MLP neurons of a small language model. Each row is named by its layer, matrix (up: input weights) and neuron, and shows model dimensions 32-127. Each number is 128 + 32 x the weight over its row's rms, rounded and kept within 0 to 255.
After each neuron's rows, "fires after" lists the tokens most often just before its 100 highest values on Wikipedia text that the model never trained on.

L6.up646 [ 87 125  99  94 101 175 150 144 113 120 174 107 147 144 205 162 148  76 141 113 142 122 122 144 130 142 157 134  71 197  75 147 151 158 171  90 132 163 136  98 181 131 133 112 118 160 116 124 139 124 150 117 173  77 115  80 147  49 149 171  94  80 110 121 133  52 140 178  67 109 151 151 140 116 162 169 123 124 148  84 123 122 150 137 179  98 167 118 168 134  69  82 147 179 113 112]
fires after: "\n\n"

L3.up210 [128  84 104 173 122  97 108 130  99 165 123 142 133 180 111 128 120  78  95 116 142  67 110 131 151 148 166 139 124 173 117  65  43 158 130  91 123 142 127 166  95 116  92 143 126 110 153 114  97 128 141 114 110 178 150  68 116 141 108 138 110 129 137 166  64 131 126  63 141 137 183 132 164 174 177 171 152 117 136 121 113 124 148 165 138  90 177 123  77  87 176 133 136  93 157 155]
fires after: ".", " (", "-", " De", "Des"

L13.up732 [123 161 114 122 101  67 158 168 152 121 109 141 132  98 146  77 103 156 132 133 145 107  90 109 175 123 127  68 104 144 102 146 152 102 123 101 129  92 118 126 117 162 182 123 149 160  96 131 157 138 120 114 112  82 133 165  69 114 154 103 136 168 134  97 168 126 125 160 104 111 219  95 125  76 112  97 122 115 156 130 138 100  64 154 131  97  97  76 111  73 125 173  91 169 139  84]
fires after: "\n", "0", "1", " the", "2"

L13.up681 [179 131  98  69 171 131 151 155 146 175 130 149 129 180 135 200 111 149 100 131 206 187 104 113  67 122 156 116 123 178 143 139 151 146 132 114 128 178 109 139 174 136 166 128  95 118 136  90 135 111 119 133 152  95 143 183 108  94 159  95 193 159 205 133 140  72 152 171 130 112 124 114  97 134 135  79 135 149 105  87 146 125 143 156  87 181 100 138 156 118 156 166  93 145  92  91]
fires after: "\n", "0", " 4", "1", " 2", " 3"

L13.up1045 [174 161 155 158 164 137 141 171  87 121 158 146 110 201 162 142  65 119 124 117 124 201 136  84  93 138 102  85 133 164  70 181 137 131 149  63 166 109 131 125 208 161 128 135 108  88 133 132 104  74 145 173  84  70 120 106 142 157 124 138  93 147  94 149 124 121 173 188  89 119 144 171  86 131 126 185 114 122 141  80 123 134 119  95 165 176 132 130 139 139 107 121 101 146 155 123]
fires after: "\n\n"

L6.up810 [120 107 152 121  45 102 165 129 128 167 130 102 182 126 113 121 152 130 136 137  85 105 148 110  93 182 139 213 134 127 137 168 104 136 134 123  87 120 127 131 107  83 134 121 136 110 148  71 101 158  72 126 135 104 127 152 134 115 169 166  96 148 114 175 119 151 154 124 110 131  99  45 169 183 125  94 153  90 102 125 148  77 109 173 165  81 152 142 133 147 130 148  60 104 125 123]
fires after: "=", " =", "s"

L2.up244 [216 163 138 180 102 146 126 150 139 157 108 120 129 107 141  68 169 122 116 131 171  94 153 147 129  87 113 140 174 141   6 184  93 100 209  96 106 155  57 169 141 151 144 103 114 166 175 110 117 149 186 164 127 172 172  61 132 133 114 138 145  93 111 137  81 113 164 106 164 154 126 184  41 185 136 137 109 167 138 139 192 119 139 124 204 155 146 113 122 179 142 142 130 124 146 196]
fires after: "–", " (", "{", "-", " −", "−"

L3.up941 [121 185 161 132 154  83 133 145 136 140 120 129 103 128 139 124 150 193 140 116 164  95 156  96 123 183 143 106 157 116 122 210 121 173 123  79 168 111 181 114  99 134 150 135 119 128 147 125 120 169 116 157 116 118  85  46  63  95 152 153 135  74  88 160 151 134 162 179 148 138 125 126 160 155 210 105 134 140 140 167 173 176 130 116 168  98 159 119 181 153  91 143  60 141  89 132]
fires after: "=", "."

L6.up158 [ 98 153 139 150  74 165 150  48  84 119 150 122 179 160 133 162 166 200  94 156 152 162 160 152 158 118  92 131 118  74  95 163  44 132 100  95 126 146 146 134 179  95 119 169 134 121 126 188  35 120 143 203 105 138 110 196 178 153 163 127 112 127 168 126 183 121 103 208 206 136  98 116 132 135 153 105 160 127 123 160  95 174 150 170 155 187  62 117 159 139 185 132  83 157 170 108]
fires after: "\"", ")", " o", " Bu", " ver", " ge"

L3.up1226 [ 93 176 166  71 131 158 178 114  87 155 155  49 136 146 180  88 100 155  90 152 152 190 134 183 145  72  82 140 136 103 148  97 169  89  63 145  90 158  52 122 105 110 176 174  70 157 152 118 118 162 160 133 164  98 180 158 147 132 146  77  91  92 132 164 118 120  57  62 125 198 102 129 125 180 113 143 113 133  72 172 129  49  98 102  98 137 131 131 137 128 168 167  96 125  36 142]
fires after: "|", " |"

L2.up1217 [136  81 135 155 113 115  87 155 109 118 105 170 160 169 121  67 138  64 190  75 119  53 162 105  62 125 120 111 106 144 157 140 115 111 109 128 118 138 109 163 119 112 166 133 184  93  84 121 135 157  72 122 161 141 122 119 146  84 144 110  78 111  98 174 114  98 120 128 149  99  82  62 106 125 137 123 137 144 134  61 146  87 138 102 128 151 110 141 185 174  80 139 155 158 184 131]
fires after: " a", " A", "A", " an", " An", " was"

L6.up1213 [ 81 102 118 145 181 110  96 121 152 121 180 129  72 103 166 144 106  91 120  99 143  79  96 120 114 132 124 112 162  93  84 153 168 133 125  95  52 137 157 127 158 102 124 117 124 127 173 157 130 108 168 202  95 140 153 135 123 122 143 158 125 121 140 131 133 130 135 125 130 158 171 122 121  51 142 144  99 147 119  66 200 128 152 153 137 133 141 152 148 131 151  99 135 146 172  93]
fires after: "\n\n"

L3.up1255 [ 97 135 108 182 162 132 162 108 129 114 134 119 106 164 142 121 127 139 118  69 121  92 189 115  86 204  78 128 100  92  77 157 196 190  96 159 118 180 130 135 145 124 146 130 178 129 136 122 104 131  85 134  83 108 108 146 106 161 136 102 130 106 117 143 154 153 149 163 145 119 129 139 149 153 170  94 148 133 119 138 148  95 156 183  78 142 122 137 130 128 103  90  96  77 150 107]
fires after: " =", " career", "="

L7.up210 [ 85  95 177 145 170 136 115  98 102 134 134  80 109 104 175  76 180 149 109 114 139 111 145 133  98 127  97 104 152 116 130 126 163 172  97 148 148 116 154 109 134 115 140 227 107  97  89  93 138 116 158 152 145 159 156 157 106 140 130 152 126 131 174 163 128 110 137 150 143 130 141  96 134 138  29 116  73 121 105  76 178 140 123 127 136 131 118 192 168 217 159 143 126  87 141 132]
fires after: "=", "s", " life", ")", " also", " History"

L2.up528 [147 163 169 101 188 102 175 119 121  81 139 138 106 131 149  94 172 138 119 109 127  74 171  87  70 143 148 113  78  63 136 149 112 118 149 151 128  88 132 178 125  89  92  93 161 169 118 161 131 157  64  74 105 153 138 159 158 122 176 109 172 106 118 122 113 158 169 126 102 208 107 114  84 156 161 129 173 141 154 118 122  99 112 126 145 104 162 110 135 116  91 155 166  98 178 109]
fires after: "-", " A", " a", " micro", " f", " Hy"

L2.up1232 [ 96 136 152 113 152 148 166 128 132 191 197  95 112 179 111 118 154 173 206 115  66 120 111 146 174 133 119 175 135 138  74 122 144 103 154 169 138 139 198 131 117 196 136 155  81 115 191 140 195 154 135 122 117 112 146 182 168  88 109 145  62  93 129 155 154 153  98 139 112 133 156  93 140 122 108 133  57 134 146 105 123 117 143 120  95 144 145 105 129 138 101 106 107 115 192  62]
fires after: " the", " h", "A", " The", " age", " AB"

L6.up1110 [127 151 135 135 124 186  94 179 180 146 132 121 155 144 119 158  54 133 129 102 112  94 157 116 163 156  90 106 140  75 124 174 159  98 149  42  95 130 152 105 114 102 110 104 143 144  89 148 142 112 207 142 115 141 150 145 107 126 190 158  78 118 162 129 173  92 126 139 102 136 113 176 120 137  90 166 138 165 165 118 147 116 112 151  84 139 144 164 115 126 138 124  82  38 111 123]
fires after: " |", "|", " Pra", " Pu", " rest"

L6.up920 [174  92  90 100 155  79 143 181 171 138 136 148  93 119 112  69  73 114 151 105  88 148 167 143 114 113 129  75 161 119 169 152 123 115 115 103  86 126 120 143 135 120 129 125 133 129  95 186 126 180 145 127 118 106 149 113 120 140  78 119  83 153  74 134 137 195 149 190 132 136  68 118  84 178 113 147 121  94 164 161 156  50 131 117 127  93 138 203 133 122  84 138 122 107 158 178]
fires after: " New", "N", " San", " Pan", " |"

L7.up487 [ 87  85 177  55 126 167 158 111 182 113 150  56 153  94  88 135 114 159 152 163  82 148 122 132  70 136 120 142 109 118 161 161 115 137 205  84  92 107 128 149 132 143 123 128 170 143 111  88 175 138 129 110  82  96 139  68 136  97 149 101 124 135 125 188 138 102  52 120 123 138 131 170 140 134 118 154 151 161 188 105 104 105 127 119  97 162  72 181 149 141 119 148  99 115 121 120]
fires after: "  ", "-", "%", " images", " 1990", " —"

L7.up1020 [ 93 195 178  83 104  84 131 163 122 177 135  85  92 130 177 122 159 134 145 154 146 162 154  58  86 127 152 106 130 102 150 182 140 106 141 199 133 154 121 106 198 137 221 140  97 107  63 148  95 103 170  89 114  75 198 107 141 167 135 118 155 178 154 125 124 123 153  85  93  82 120  96 147  23 135 148 119 190 178 110  43  93 154 114 135 167 108 180 139  99 150  82  81 208 134  94]
fires after: "\n", " as"

L2.up841 [ 93 151 102 166 134 179 156 152 111  89 164 200 144 104 111  57 116 118 201 107 129 155 178 129 119  93 101 139  75 106 138  91 117 106 156 126 154 139  87  81  95 136 122 142 143 140 123 104 150 114 147 140 122 123 148 211 108 133  89 108 130 208 129  95  89  94 134  94 125 178 120 136 114  95 120 107 132 138 144 113 107  91 162  81 154 134 121  89 164 143 127 136 141 135 142 115]
fires after: "-", " De"

L3.up1216 [128 183 170 212 165 113 148 137 106  71 135 151 142 159 103 179 144 129  97 162 135 163 182 139 154 125  77  54 156  71 130 115  97 133 118 151 178 122 125 116 144  68 123 201 101 113 136  87 142 178 114 153 130 142 178 168 109 143  88 112 127  90 132 151 120  52 120 161 162 139 127 159  89 163 182 136 120 107 128 118  72 118 162  89 112  72 112 132 100 150 117 138 148  79  99  87]
fires after: ")", ",", ";"

L2.up1223 [153 100 121 123 101 120 118 120 141 145  90 194 143 172 136 136 161 116 124 143 179 163 113 135 142 136 100 129 159  97 201 143 138 104 111  87 120  96 109  94 146 199  75 106 118 117  72 146  94 118  90 142 143 173 139 163  70 110  83  98 123  57 134 144  88 123  95 148 108 118 109 134 100  74 136 100 125 127  82 121 115 102  69 144 130 169 111  77 107 117 111 169 158 174 163 178]
fires after: " the", " a", " an", " A", "The", " ("

L2.up545 [139 114 117 100 115 154 109  74  69 172 128 107  83 105 150 126 104  66 141  87 105 105  65 105 141  86 129 136 118  42 110 111 135 105 112 120 140 160 109 143 126 216 145 165  91 108 130 103 102  21 132 103 157  99 135 134 153  91 120 170 101  78  67 203 115 101  82 133 122 142 155 112 102 121 136 107  73 126 104 171 141  78 157  87 176 132 124 117 128 173  88 162 144 161 147 208]
fires after: "|", "\n"

L6.up912 [ 75 138  85 129 112 137 157 117  89 120 123  90 151 167 149 126 205 163 141 126 126 201 211 120 146 124 113 106 112 104 130 117  98 170 160 161  84 140 188 162  90  61 123 152 170 136 109  91 129 128 153 114 138 103 141 147 128 104  88 150 109 174  96 113 145 178 130 124 133 162  98 137 162 168 120 134 104 101 140 162 158 165 131 127 152 131 107  31 144 105 111 139 129 130 222  97]
fires after: "-", " No", "|", " males"

L3.up810 [115 177  42 152 129 131 115  58 125 165 126 121  94 140  98 115 192 166  56 124 101 135 159 102 127 155 127 167 168 113 163 177 136 128  90  42  85 104 172 147 125 170 113 145 172 162 158 109 131 128 158 153 191 116  94 134 109 131 101 158 151 127 146 131  97  91 112 130  92 136 116 141 119 193  57 210 123 168 118 112  99 154 106 137 135 139 158 117 129 148 170 176 130 131 131 127]
fires after: " %", " Candidate", "%", " Date"

L6.up679 [152 112 129 185 158 129 134 152  94 131 190 126 181 151 181 126 179 104 152 126 106 143 136 105 162 120 110 112  89 102 117 102 253 125 137  74 159 161 111 124 147 133 128  91 133  76 128 184 209 165 121 140 122 115 107 172 152 124 137 107 116 117 160 115 168  90 112 126 115 146 104 137 171 148 164 100  77 130 136  92 116 156 156 149 128 105 134  98 143  96  97 130 161 142 113 147]
fires after: "-", ","

L2.up575 [120  97 109  77 169 158 120 126  74 159  92 121 101 125 152 147  91 161 184 183 170  82 121  92  87 164 192 142 118 188 191  86 123 135 147 153 117 149 169 117  92 103 100 142 114 151 100 166 177 162 109 109 156 105  99 108 159 142 134 166 166 114 169 137  98 101 143 210 101 137 129 138 145 111  90  97 195  97 141 119 127 131 128 153 115 135 116 111 141  95 110 167 129 141 151 131]
fires after: " 3", " co", " h", " 2", " 4"

L12.up1151 [ 80 108 163 133 162  83  60 163 111 164  59 126 140 101 170 135 105 190 165 160  92 155 105 123 105 156 100  98 109 160 133  47  40  98 138 102  88  91 108 153 181 110 139 131 111  75 161 138 127 116 152  88 114 110  60  59 137  71 165  46 185 111 144 120 140 152 145 208 141 106 138 111 128 148 168  93 153 123 163 115 165 125 106 126 159  99 204 121 160 110  78 124 130  98 130 152]
fires after: " 1", " 2", "-", " 4", " 3"

L6.up409 [117 117 214 149  71  59  74 133 124  96 145 111 136 129 149  50  73 134 133 109 170 156 132 162  97 143 159 138 188 100 164 167 148 168  93 150 124 103 103  83  98 144 136  77 126 161  93 159 136 133 116  75 130 102 153  87 114 148 144 101  16 174  87 143 138 102 102 116 192 129 103  84 151 146 175 169 145 106 128 142  91 115 109 108 136 115  87 174 125  92 173 131 156 110 116 117]
fires after: " |", " /", "%"

L2.up1189 [141 174 165 153  69 155 152 130  94  91  70 135 138 143 124  81  53 198 151 149  99 143 124  84 156  84 127 117 107 114 112  86  67 151 115 108 116 153 125 142 172  82 129  69 169 143 106 127 169 128 199  80 154 115 181 107 139 136 171  71 122 189 138 174 141 132 118 117 159 154 127 126 107 126 160 187 145 184 131 135 128  66 125 131 146 157 108 164 104 132 116 129 159 157  54 142]
fires after: " |", " (", " De", " fr", ",", "–"

L3.up295 [ 86 120 116 132 144  84  83 137  76 124 109 120 113  66 150 149  85 130 132 198 142 140 105 110 153 165 118 160 165  99 132 113 113 121 145 172 100 113 107 139  99 156 135  71  70 116 119 174 105  97 177 153 122  92 119 189 112 161 128 160 104 152 134 164 149 156  90 123 100 161 174 174 112 152 150 192 128 124  75 136 109 116 107  89 105  88 128  60 152 230  70 156 169 135 127 114]
fires after: ",", ".", ";", "\n"

L7.up141 [137 141  69 219 213  98  98 162 133 124 139 138 117 168 137 108 150 120 108  96 126 141 102 109 153 129 106 114 147  68 153 141 142 131  78 157 136  98  92 124 123 137 115 144 139 109 109 145 129 125 176 152 100 104 164 124 110 138 130 121 106 159 124 125  96 117  94 167 113  67 113 139  73 130 158 170 144  48 141 162 149 177  79  79 162 174 173 197  98 126  70 156 106 231 109 170]
fires after: ".", "=", "\n\n", ",", " Ze", " Ho"

L2.up304 [117 110 116 174  94 142 156 121 124 117  47 158 100  78  71 160 150 140 173 125 147 116  83 146  64 108 117 143 145 210 127 185 158 112 127  91  81  88 161  46 112 112 142  72  80 151 137  95 154  81 126 164 158 103 150 140 144 145 116 104 139  94 132  72 142 145 143 143  62 131 114 118 138 112 107 141 125  99 102 157 104 150  72 155 112 127 201  92 109  91  65  89 103 122 208 134]
fires after: "|", "\n", " No"

L6.up1144 [172 129 132 187 102 129 153  77  99 135 172 114  93 179 107 147 168 128  87 148 164 174 132 160 140 169 142 113  75 137 109 140 223 179 168 102 138 178  77 110  89 107 120 149 117 117  86 154 118 143 116 105 107 106 140  69 127 171 111 161 119 206 109 109  95 140  92 158 174 113 117  94  72 163 172 109 115 100 112 114 117 175  97 123 146 160 164  86 115 113 108  90 154 120 123 126]
fires after: "\n", ",", " (", " Synonyms", "=", "\""

L6.up1050 [111 191 130 135 122 183 148 104 129 134 130 170 167 150 119  99 155 146  95 147  84 148  57 136 112 106 179 108  96  63 114 164 129 128 171 127 127 120 102 113 136 147 127 148 136 167 208 107 129 141  89 146 108  60 167 148 137 108 172 164 120 115  92 156 175 108 122 101 102 149  65 127 144 144 170  81 111 141 166 124 121  79 172 117 109 148 172  72 122 175 108 135 122 170 168 126]
fires after: "|", "\n", "."

L2.up1259 [ 97 148 109 124 175  90 147 124  85 184 106  85 147 112 174 114 133 118 138 109 118 150 138 134 119 173 148 109 126 149 120 165 146  88 114 149 139 145 153 133 114 129 106 178 125 118  87 183 167 128 156  90  88  76 108 107 134  83 102  83 148  99 199 130 117 101 100 175 114 138 121 135  69 148 144 171  51 139 174 124 100 128 156 106 160 131  95 104 129 121 103 127 175 147  76 128]
fires after: " the", " The", "The"

L2.up491 [114 118 172 124 131 124  72 120 158 151  85  65 126 146  63 185 133 147 134 142  94  70  89 147  94 127 163 133 148 148 112  94 132 154 101 118  78 147  93 110 136 168 159 112 113  77  88 155 158 147  68 142 119  82  79 141 128 121 149 113 144 192 134 102 163 104 202 185 135 159 165 149 135 134 152 155  58 142 127 142 134 114  98 116 110 189 192 165 126 102 116 166 144 111 119 119]
fires after: "=", " fr"

L3.up117 [156 136 141 111 150 115 153 177  76  66 150  90 137 183 106 132 125 119 106 135 111  93 133 143  77  55 138 152  79 162  95  75 185 153 102  81  83 148  96 165 122 120 172 135 139  83  85  98 100 156 141 154 179 111 112 138 136 200 153 161 139 170 138  62  93 136 143  98 192  64 132 136 132 109  83 112 111 188 127 109 101 114 137  95 147 142 115 145 118  77 136 176 128  54 192 137]
fires after: "-", ".", "\n", " \"", " (", "/"

L2.up445 [ 83 145 161 125 138 111 130  99 161 138 147 130 146 169  77  88 121 170  99  97 159 156  83 156 127  96 141 116 150 119 170 153 106 101 153 124 146 150 126 104  92 176 117  53  99  65  90 105 148 214  96 122 107 135  46 145 147 140 101  97 101  46 126 143 130 165 112 141 110 152 100  95 155  72 132 130  29 123 136 167 118 115 147 204 152  83 130 148 127 101  88 146  99 120 110 121]
fires after: " the", " The", "the", "The", "-"

L2.up1245 [159 166 152 162 168 143 118  68  86 141 119 133 113 172 102 169 161 122 158  79 121 214  96 110 165 143 145 159 110 136 134 142 172  67  73 130  89  91 126 123 103 168 198 112 142 122 137 114 130  95  60 179 142 143  76  81 136 140 110 104  87 117  98 187 159  88 154 142  96  63 147 152  62 124 124 124 125 150  57 111 164 142 159 136 133 125 148 118 130 166 120 114 110 170 128 146]
fires after: "\n", ".", "Track"

L3.up153 [ 71 128 112 159 171 136 120  94 100  72 166  97 180  98 176 210 139 150 134  88 101 125  63 134 130  46 105 100 122 146 116 144 106 140 130 116 150 150  75 109 141  90 160 208 140 105 122 165 119  53 147 149 176 142 114 112  98 178 138 107 107 136 145 131 148 135 131 122 105  90 180  76 110 103  99  72 123 169  79 110  77 106  41 116 123 165 169  99 130 157  89  74 133 130 120 128]
fires after: "|", ")", " Turnout", "\n\n"

L2.up927 [ 53 130 125 143 147 194 136 145 128  94  60 109 127 117 150 134 123 127 136 123  71 146 109 116 137 152 116 165 148 154 154 123  72 123  86  67 115 120 117  87 106 163 155 107 143 161 176 107  99 136 146  57 112  86 105  30 174 131  70 176 163 126 130 102 128 148 125 183 104 171 144 120 112 217 104 143 115 114 116 200 147 120 121 157  97 118  85  66 162  75 100 204 124 102 162 137]
fires after: " 0", "  ", " —", " 1", " 2"

L13.up283 [141 156 139 121 137 160 125 153 100  90 142 153 125 134 110 125 141 136 109 108 170 110 130 154 185  99 142 120  72  75 168 124 160 135 154  99  90 135 100 209 146  77 113 129 104 101 197 148 146 201 100 113 114 127  80 175 176 127 145 160 114 136  99 134  97 127  89 199 164  77 133 124 153 108 168 166 160 112 125 140 126 157 114 126 215 100 123 130 199 141 149 163 136 106 134  97]
fires after: "|", "  ", "\n", "=", "in"

L2.up577 [129 139 117 183 139 149 112 117 137 151  82  95 119 158 171 118 150 129 146  96 128 173 136 105 133 111 156 164 132 146 136  93 180 120 136  65 170  58 123  67  83 116 120 133  99 121 121 112  98 121 104 150 206 104  71 147 123 125  96 137  94  94 160 106  80  98 123 173  83 125 102 148 120  74 118  78 117 118 154 122 166 164 140 136  82 141 147 133 138 152 129 117  90 125 163 151]
fires after: "|"

L2.up956 [161 126 155 121 177  77 150  78 192  99 133 117 178  66 124 159 126 159  98  82 149  93 151 117 104 164 113  81 131  97 140 142 150 116 101 133 190 152 163 147 127 134 143 131  78  99 109  55  86 109 147 174 157 104  80 107  90 105 124 152 129 133 127 146 130  89 108  68  93 124 149 100 129 129 114 156 105 144  98 150 112 143 131  92 125  89 222  84 146 184 126 131 170 139 151 177]
fires after: ",", ".", "\n\n", " and", "\n"

L6.up527 [123 171  88 122 135 135 179 105 112 158 126 139 128 100 105 104 144  72 140 100 132 135 123 168  95  99  89 112 131  89 126  91 139 166 170 142 106 146 148 116 139 142  48 146 119 142 125 147 114 143 128 117 128  96  93 130 164 153 180 119 146 138 126 133 198  99 115 129  47 156 127 134 166 118 105 157 176 168 103 146 150 175 118 120 176 108 125 116 137 127 106 116 163 119 173 118]
fires after: "|", " |", "-"

L6.up536 [ 92 127 107 119 172 120 134 136 106  46 142 139 126 107  85 132 144 124 175 121 138 138 155 161 125 176  69  44 191 106 128 138  87 186 133 133 108 149 139 109 165 143 122 116 138 131 111 177 147 124 153 104 114 115 118 112  89 144 126 156 162 124 140 156 154  87 132 161 141 118  81 176 132 171  98 123  59 161 142  80  88 116 101 124 180 115 153  93  52 122 108 168 153 241 133 105]
fires after: ".", ","

L3.up1037 [140 177 150 117 138 136 177 127  95  75 144 173 127  95 119 132 127 104 163 181  35 105 104 129 121 140 144 112 104 149 142 114 121  94 139  91 146  99  90  92 155 159  84 135 128 191 149 116 139 116  94 183  84 196 136 175 117 179 189 150 147 141  84  66 109 108  91 113  73 114 158 154 100 123  85  32 146 168 153 128 123 109 150 149  87  96 133 124 150 115 154 135 135 125  81  92]
fires after: "-", "\n"

L3.up289 [129 130 149 134 116  59 146 116  82 134 124 161 180 153  88 132 154  49 170 166 106 115 111 134 189  58  96 157 124  75 154  79 100 102 156  72  85 149  99 120 108  76 146 129 138 151 130 133 118 178 177 148 102 112 127 107 156 152 156 167 122 139 127 120 151  94  75  93 161 108 125 108  77 139 110  64 113 147 105 190  72  96 111  94 150 136  78  67 157 141 128 138 107 148  98 107]
fires after: "\n", " and", "\n\n", ")", " (", "-"

L2.up539 [156 164 116 125 114 126 108 129 155 140  55 110 115 115 126 141  72 173  97 196 105  95 165 140 139 106 172 117 119  92 135 153 123 121 138  78 123 109 155  71  44 124 148  87 131 141 106 152 134 134 143 172 158 147 128 152 138 132 149 116 115 126 132 105 166 114  99 135 114  97 189 123  89 183 164 122 121  78 140 106 183 118 131 135 138 120 147 120 121 135 128 167 153 161  83 156]
fires after: "|", " |"

L2.up30 [101 169 120 115 197 123  93 137 139 138 135  98 171 160 185  64 107 166 105 126 119  84 103  90 102 170  97 136 141 102 153 122 137 138 148  98 153  98 233 173 111 131 115 116  77 106 105 107 122 123  85 159  84  79  98 130  76  99 132 108  85 119  26 119 142 145 148 198 151 133 153 125 143 190 102 199  73 142 148  93 159 140 122 124 118 159 130  73 156 130 102  83 158 139 103 114]
fires after: " the", " A", " F", " a", " The", " T"

L2.up739 [138 140 135 138 150 111 119  80 180 165 168 109 125 145 125 127  94  87 171 104  97 119 102  75 169 167 116 150 139 115  57 164 159 125 183 105 101 150 203 131  65 145 139 174 163 147 117 112 153 101  69 124 150 182 144 162  78  75 115 141 173  30 103 132 111 120 138 184 122 144 144 180  83  86 105 134 109 110 116 131 132 138 160 112 137  73  96  98 135 214 119 187  96 124 165 182]
fires after: "|", " U", " \"", " C"

L2.up734 [132 177 146 100  93 150  95  66 164 154 113 115 106 170 116  93 152 174  83 114 118 109 152 141 100 130 103 161 132 108 154 149  36 104 115 160 111 113 162 133 180 128 131  64 163 151 156 135 103 208  92 104  75 150 171 134 138  66 161  35 154  84 111 205 146 153  89  95  78 141 139 143 122 149  78 146 104 158 126 176 110 167 101 120  87 113 121  37 119 122  84 149 120 141 153 130]
fires after: " the", " a", "=", "A", " The"

L3.up972 [129 182 186 100  69 136  65 133 157 117 120 136 139  96 104 162 111 164 107 123 181 163 155 145  79 129 135 111 116  97 126 123 145 100 126 167 134 121 135 156 164 195 138 117 164  54 119 173  84  86 146  96 131 112 113 119 153 147 146 114 136 194 112  86  63 145 130 196 171 115 109 161 115 147 140 148 180 120  94 119 119 140 143  54  81  96 179 132  97 131 150 122 136 111 145  60]
fires after: ")", "=", "akh"

L6.up787 [111 164 149 132 163 154 159 104 184 112 137 119 183 159 136  78 122  97 153  93  78  77 132 121  91 119 148 133 119  92 186 169 117 143  81 138  87 137 183  95  73  55 135 167 112 126 154 133 147 181  70  77 102 159 137 130 148 199 122 198 123  72 137 173 185 123  85 171 169 132 193 106 125 107 128 138  95 117 152 112 148 174  97  93 130 137 116 128 127  96 110 176 133  89 166 160]
fires after: " |", " h", " $", " ("

L2.up413 [158 142 137 100 127 135 163  59 130 145 133 112 148  82  69 166 146 130 111 113  84 102  83 241  80 144 131 124  97 163 157 168 118 107 124 121  96 132 146 121 151 152 151 140 126 153 103 137  94 106 158  62  82 138  88 142 114  41  80 127  61 125 155 172 111  95 153 132 127 125 101 122 100 162 156 127 103 127 151 109 117 131 135  63 171 113  70 133 142 129  88 100 163 138  96 181]
fires after: ".", "%", " every"

L6.up746 [ 99 120 124 104 138 120  40 150 103 155  86 168  96 113 190 120 191 140 108  99  89 120  37 104 191 161 171 137 148  87 154 171 128 115  63  88  83 127  93  93 151 145 182 104 125 170 160 127 166  82 134 151 182  84 136 152  85 128 138 199 116 136 175 153 114 109 110 193 147 117 186 175  92 118 114 142 139 160 123 102  93 177 112 125 136 165 110  94 138  99 127 112 120 190 184 112]
fires after: "\n\n"

L3.up786 [ 94  88 194 178 140 120 154  70 100 138 120 107  85 128  58 123 144 123 132  45 177  99 115 115 149 111 141  93 101 171 127 172 161 104  83  78 117  38 159 129 137 130  74  55  93 140 115 122 121 222 180 124 151 121 131 127 115 154 158  77 157 137 118 101 119  81 110 120 161 150 154 106 123 111 158 153  77 139 141 134 126 154  83 177 164 128 106 161  89  98 106 153 127 115  95 118]
fires after: " |", " co"